config.yaml
num_attention_heads: 6
learning_rate: 0.0133
max_seq_len: 2048
z_loss: 0.0001
MLP neurons of a small language model. Each row is named by its layer, matrix (gate and up: input weights; down: output weights) and neuron, and shows model dimensions 32-159. Each number is 500 + 50 x the weight over its row's rms, rounded and kept within 0 to 999. Numbers have three digits each. A neuron's up and down rows have the sign that makes its largest values positive.
After each neuron's rows, "fires before" lists the tokens most often just after its 100 highest values on Wikipedia text that the model never trained on; "fires after" lists the tokens most often just before its 100 highest values on Wikipedia text that the model never trained on.

L3.gate139:484526472452436432503517534451538520525439479535471481573561562493576593481458509479490462465448411605503500512484588527517421553527498511562594463524470480562440496531564517499449559500543470438475381586464460551539428505577535519419439554517499503494561520453423502551359502488434440524484530516458573506477466468508432503488479503382393502516458446498489530527569458460543476476635
L3.up139:587497459455475458529514542428490470513488456492507397526582554517560570525478472404414524436461473572476461462499488509543418497541455528590590436533528475553499437503561542538415632519517477469476414560520469537545447487573574482395523530473471508517528569422425509562467530505378485526510531451497581498520441590529533437534478458469389431479416451517549522513552486440541432492547
L3.down139:431454466483342540409572476431456512526530466480473544521578623539442541549526519499466442418468548532484495507494530514502511504461360547489623495542479552546509480503445499472454516501455544409488381452536457464538544446571566552514572522534447510488525483414460387544482464517378432492545561462429510512559459488529567499508484507492440511498478430492608595497551493526536521493475
fires before: "ed", "ation", "ur", "uring", "e", "ing"
fires after: " f", "gan", "or", "f", " in", "n"

L11.gate158:551487419564433426427475554493518482420500489553559513544460482508557555500480570491516426447447515432458535556533405436489439513526499499396489469520476594536428488564503506568511546502499465516494533535494506429518464473547544524402384478436470480509537527551457475529565513503338466535537482531484547505503456495590460506568403495441517454470533478476564506555539501486470561441425
L11.up158:512474567510422419414525472528499452432422469485426507592473518532554426565541625463402486490408528516439518574538456485544444504398543538592463446533491442554536444594394470483446511476457525544525523413430571466586407499489597447515546503419519469504437579532558508546525469505454455474518602499463484482443522428532428603456499528543520482501543512339459492493466526471492474520498
L11.down158:630501550566428517452461496505527451592462595509495473517496464436424538450437526473484466507555525468465490456501525480575465489388516494543550597399540518459536508530528402510506592501534480573462501477452511388545502540503480550537485502468646527482450550556533480517476548431389517542580437528446434564471520472457478504463480466391542592530427490434513406468509610505606492426524
fires before: "l", "ly", "n", "s", "er", "ers"
fires after: " e", "est", " le", "g", " Le", "le"

L7.gate405:558523423494459526429505563505485458536579540523527524517489520534563540480531448437535432454427517474469538528442513572469490425370497469488561426454529409537449499545431557534557503451505529613452502452593595464495468441555527559514464500474532470532583509458538508506528500537551527523546397491444545523364523545450497438513472452459547415588554528415550374446459534483494532494444
L7.up405:538552469487471489418487549400527515458521523477496535520508504553531488574486609454462464495524558502489518517503510613378458447404501412474567395441522426564438554554366513520543469452512514584529535458525563552533451386592484467538486504474522433498577523497547519527468477510547493572550450537413476516435482522485530464571552522451441474543503550437530456478485499590506498429469
L7.down405:552521482467515498463525474487449553466394507511524558555568539392528380503480481508439509490489467482606453524464512456541484535540486478462476459445409577518481455402464536502500531404510485493532465478513507482511548448463475380517510483432538395493513439498580582463563540503448521458461572542522386438484517492519492476439527425434472493451425522545459560527424536560432570414484
fires before: "ly", "l", "n", "g"
fires after: " e", " E", " de", "d", " l", "m"

L7.gate484:516513435470515459463471491464463514438516494485437474543481548553509501557593574593553479512540475482496439485538459506562552415481454482427471451445517500510371495571559508438453510601485543440460542545538522440483515571499398480520464539512415540466525505572606459505470505483470633404463475496460407457500428467441519561520481425464504468454517518564606517534410609622513501509425
L7.up484:537471533521504544475573464470466506476538421486542499479489536576551500582389454483562534407587389529486477506490530519452566565441455567523481491542528465555490500539478553538488580518514457530428482464499487539468489468479459542502485448506557468490558526468484472532524630482558427455552476553378530505481503508433450517477434572532518547512430445460525460456520442561611661475553
L7.down484:540605521523476503604544411496519551479495529486528507428514416549557495525518551490493576513430404478527440512480519463414589448446541492427493431513491505528541553511510463504413602470518446572408459467575515467466543545443578631528514509523497494417453415481478532471565543492536421538531535517484417451531499552384507484538513591482478588471503432484534481440575546583597556467454
fires before: "g", "ge", "ag", "ri", "ac", "r"
fires after: " c", " l", " ch", " w", " sh"

L11.gate273:479458535532472564513461539527443484514509498482551454525361497544644508488420420464459447624592452407636528476519470488441511511520449573521490545539567531436576469518456542499439434533531488456502427450483516510480494462491393510450535516482488506405497515451512571525473437480519484506558556486528457615482501566574548567500559531477494498438411504458562529450574544468482447522493
L11.up273:498501480442577590500484525505428496416524515520527469556453538515540471413406459460436440511585517512513521451552478523508463473506506487468481576457569476518516494449502480478393530480555478450462440493538475524531494522534448545523566485530438546406521525510484568522518363438441511498418517463458487618425474509563514585547498519499471570384496524434546471451504597408475391526470
L11.down273:560509555482559506522442489486449537527443456534486511397530525446457343558446436536531475468486463535514500384465579462494510567487428509428592527598526520489515477488503603493491441419499481478497378499568566485516422567440451505474533513426529467420501463505529462485492453520404451487610601546461445502544507554641539499533468491472648520491450528521589463483470470474556483483538
fires before: "2", "5", "4", "0", "3", "1"
fires after: ",", " in", "orn"

L12.gate128:513462443440482494460560499448428564491439533512446484487474488489491491545450524530461528526500525512554513504482599402466469444501521468558507505438527555601527588486539569653455513489517490407462496524548417499505558532442460476557479493470436381507438556520453520446480466488430520464382469461484457489438426474511524500510493439355522431564528575527492530478531535366470405463522
L12.up128:425466499495513433471574448433499477504516486501516451556642468572476484507502432589501440587502535462544488558595474476476518516502514574517531420525566510464494452518513482548508426526414408539502471427396404462407474478501405528479484491462512515584482459392531488609556488490475518490408453388487629519406514542536443420553437501559521448417508482524513477566515458536415546511501
L12.down128:490449429390609522520482527603448519460531563482502543500444594451525491460476536430496468522468454517543532486437518467420533414491490478580514532481452475474552513517474472562455461528436555466442452523485477505445491516478417518430493485594560610494556486504543500519481511521508524543542523482462560451495443459477483441349450429443527523454613527588504465577588561440513486420461
fires before: "le", "t", "lect", "or", "st"
fires after: " c", " C", "c"

L6.gate186:525595485487526486567496438512542528510518459613471498492547459506448600470430450515599491548556600470545446566517519512497543516429373506520487536476436483425537447508472544397482511565520477447511470406609418556498500554519441588545516449565563498517511416441519565527534441459527497498439549554455447568399391488548557496570434543485551524521550539623476418447506515571519581522488
L6.up186:464580502538474491512576453503563381464447442569438547375451554476473509552410522601561512558533593517587539480515552520504476472517465523419500573523523560426478441552394532463500476503536453455419475399546481372550488570481496511463501563515567539538503485551568439526526473480428501515520430388422497594467451455581560530564504480445494447496519461485470476462515543527501483489422
L6.down186:561453429450570504532512460524530469485509435434494512496418489434536452524492473508487483597594484512436521501517412555550456511555487477400559470453459507529499503490471451502429446519446490430508557561575465492513475488557472505541530650604542552505479406429467483499482514580507432487487688491456454566449468483522478498504552515485480546523536469533451445474433479422596487589516
fires before: ".", " f", "7", ")", "3", "1"
fires after: " (", "+", "1", ",", "3"

L4.gate123:492522464536443427434563500352573395528495502544573586616490537500523635541433479450468515473444425481527444553525500422482452467495423519496520560559447503451463583463498491481456528490527452495525490432573518522488463534515540511468462542495493561566499538480515490477530410504437493387491507543537481510461482503519419464531554451467479523515429437445445411412526486532474520498472
L4.up123:465544468411498425462464496397556469493476531520545521580479516505530634528397548427497512477483395516613482528563504504450499460441441527516547534558442499484455536411469487463430550519534468465520504455503553469489458488510560473488430585457505488556496489475532461551527444513493486416498511472576521481492470557520456453521524473424439481516371485534448391359482482550491546532438
L4.down123:543442410492510551438467542483517511586531464515530505515477475543483533507423535532574434444453403548568586568526466500480542471482459561435541498626502553443523532479512515502452416429484476493473499464462438437491461492564577503455551504560500537633464481431386496440460473577416455422524554543505534501375466460492458549540541526512525568548479432461469454395457515589470475508569
fires before: "ed", "ation", "s", "ing", "ant", " O"
fires after: "up", "ir", " re", " in", " per", " im"

L6.gate369:602514504519433501452493399500395523455493550461485501537479490463527585479503514530573450595587489521527592537455517535544532478511521501435459518515498534557460608490441568511568432417585493445531507547483561413527451512408495445537523464501471537480542473550448498562468496527516550480557384503428463491475436553510464578460575417535480464464581511539547458430461559524602433545494
L6.up369:576508480508531542543509490548471520469483492423457411599425491432471487561421493534394507501588637516474549527485499512512535518535519445424506508626487533563445642543438593478494427453475451474504435544475449485586545619457507455504431489520401476510545430501470469517488533538432584453469480539482455494495542509496417457544563530517501490491498517547573449501416538541528540542494
L6.down369:496570582498570550571501460545505488550415535501511579538549476421595461550519562474444433510517480470387545543527571536500445524512467444470530493466518487552535520471487491466367372468482431537461476567504422481548555471587474520452455486525388436475521508490502479547496538466436554457425447609548591445453548389606514455542500366550557494501555531581541463433448511503426544484543
fires before: "ord", "om", "ur", "up", "as", "ount"
fires after: " a", " o", " A", " O", " le", " M"

L11.gate151:444426440447502438511516597524402455445443504505455509478547479526576416471481446516464566396400573579501583506506585480505549554518534529529401586463520474488492499457548432572554503479440465493509448544577465531470526500481494483432512454521442511490480478509582539515478485530523476490462530574497442564542485485529483514438536506445456466577574576593517534513553491586482523484604
L11.up151:481463469420454505433537440467459510495545454531555397465511474536583541525523363520465536445455544408528459509558516476559449483492522540515457516555552424442434514459491469537580463491504477542559432427481481403523497562463527543502500494512449487493483527458538466512514512462461437502579441530379584536642588631454501512468473443370534529526555403572550504512514477564491476454460
L11.down151:495530527454426501453524447447502463532464477526443449527449480540517460546509540499525535451533448420528572463509476479470543480426491519514524419603502492508435382462484466485392540518577635513541457481525509493449424505485576485410521465578529455498415491448424452514436561500581564460512500502475529367465469548538377462497468440407548457510588516548483520486558447481449519552390
fires before: "a", "t", "ated", "ies", "ative", "et"
fires after: " c", "an", " C", "c", " s", "ab"

L9.gate224:499433471436473443452485527496495493540558494532474518486459488542572511552514382549438514494426542571545527393517509536526481438578536469474468520502527449475434521501458458471541532533418495569464480468560559430463589488537463550470462523511586473442476489629589511529563562469530489483435367464504426391514416472483536507527505530497455560501483447480569455473566568570460542527512
L9.up224:499439472549477497495531478456432474502444501493507548477599509549433543590518546581506460518527471486523356417535498492549446473505425562521522513465460573500438395490493484502449508487467543595484496590499530460438512531482514609426449517526552541531529539621484497470532572553549511525535455474545464454540446557538542542552579454551436452438536427534596469429505454525547526532465
L9.down224:573516487432496554365510553425579484438514442499557463523548454526485551417473544518448508491504441434564440363569595564442423565522474476474510515553529443499551454495467439489537491527553454508514507428479462516430497454565517538481555479520519490430549524598478507549440504512512556566556511562470477493565521472539556355497463542469484499531595471428528433415490549509494431525438
fires before: "ge", "ac", "les", "ter", "m", "g"
fires after: " ch", " Ch", "ch", " F", " f", " h"

L12.gate483:448511524495482531505525467385504485452529445430589535461496479537497444503508409440530484518462509550514471507565464470547433511471436508566495453566441539471479507513467478516449509460426424535476638559515510450522483441487497576524520636473439468523412492466457466401489418428470537520488354528551587560505498497582504434486509409421476557570485470534420539459521549520580552591454
L12.up483:520598519529455491536609473519492501459414502582487514403488470501592398527522539521561505417452576594555492422526558555482593452568422534412515507398496486578497520585546518537448520498585515445479503525439488505490428596522498560457502477475516490563478508421491462493459538398529423458445516533585486498478491479493522516502499548527546494564425508573446430524520551460455503478486
L12.down483:572570543486527501491562487483482546475481460539403581513519505453611536589489461497502546493533491541475552535466455460492567630527458528534503504617497450512491355524536467495526433464425540588528499451528428475467547477457424493461485547484502411610529445482458563485556515502514494486495487529586492477433542483401504529409547457444537604505551510527450481472466451457522544522610
fires before: "ph", "b", "pt", "p", "m", "iz"
fires after: "og", "c", "cc", " cont"

L6.gate491:420422457525482523555475556450539535519503448490477514490474520489479420597533480500660514553453473509450509594524428401501522484498564570537515515542552517662532598498485573516508497571456595589473573548525547501533549427536507541469504464595503513541449497477517533465482498463444379583479523481397419527427474488589360466437577523478463482527535470505528551586514521490557472478461
L6.up491:438457525489438491497439542505431401496514473466513421443536490485504448617556481527477529549495480531366458512472547518462492396548537516569486450507564557467449580506528547568503614483536488541411481576494529590550485542512528487500463430513483512457536501463469402541578507514467467546428519415481482440349426477593509514441618507488502425448461371547457440556545523502552576509511
L6.down491:540514429471503517458442523537529444503529478480523519444506582490489503558420579479534517514512439467481567430511456468488559449493484523531448602403520508597365488440526471538492528499456591566484450541522540545450516498576488525568555437532470554549557501436509531580617571515457500505471570431456500473461502551458414530466436522553491606530389377545483533507554410544470448466497
fires before: "t", "her", "ur", "uring", "R", "ly"
fires after: " f", " B", "f", " W", " K", " G"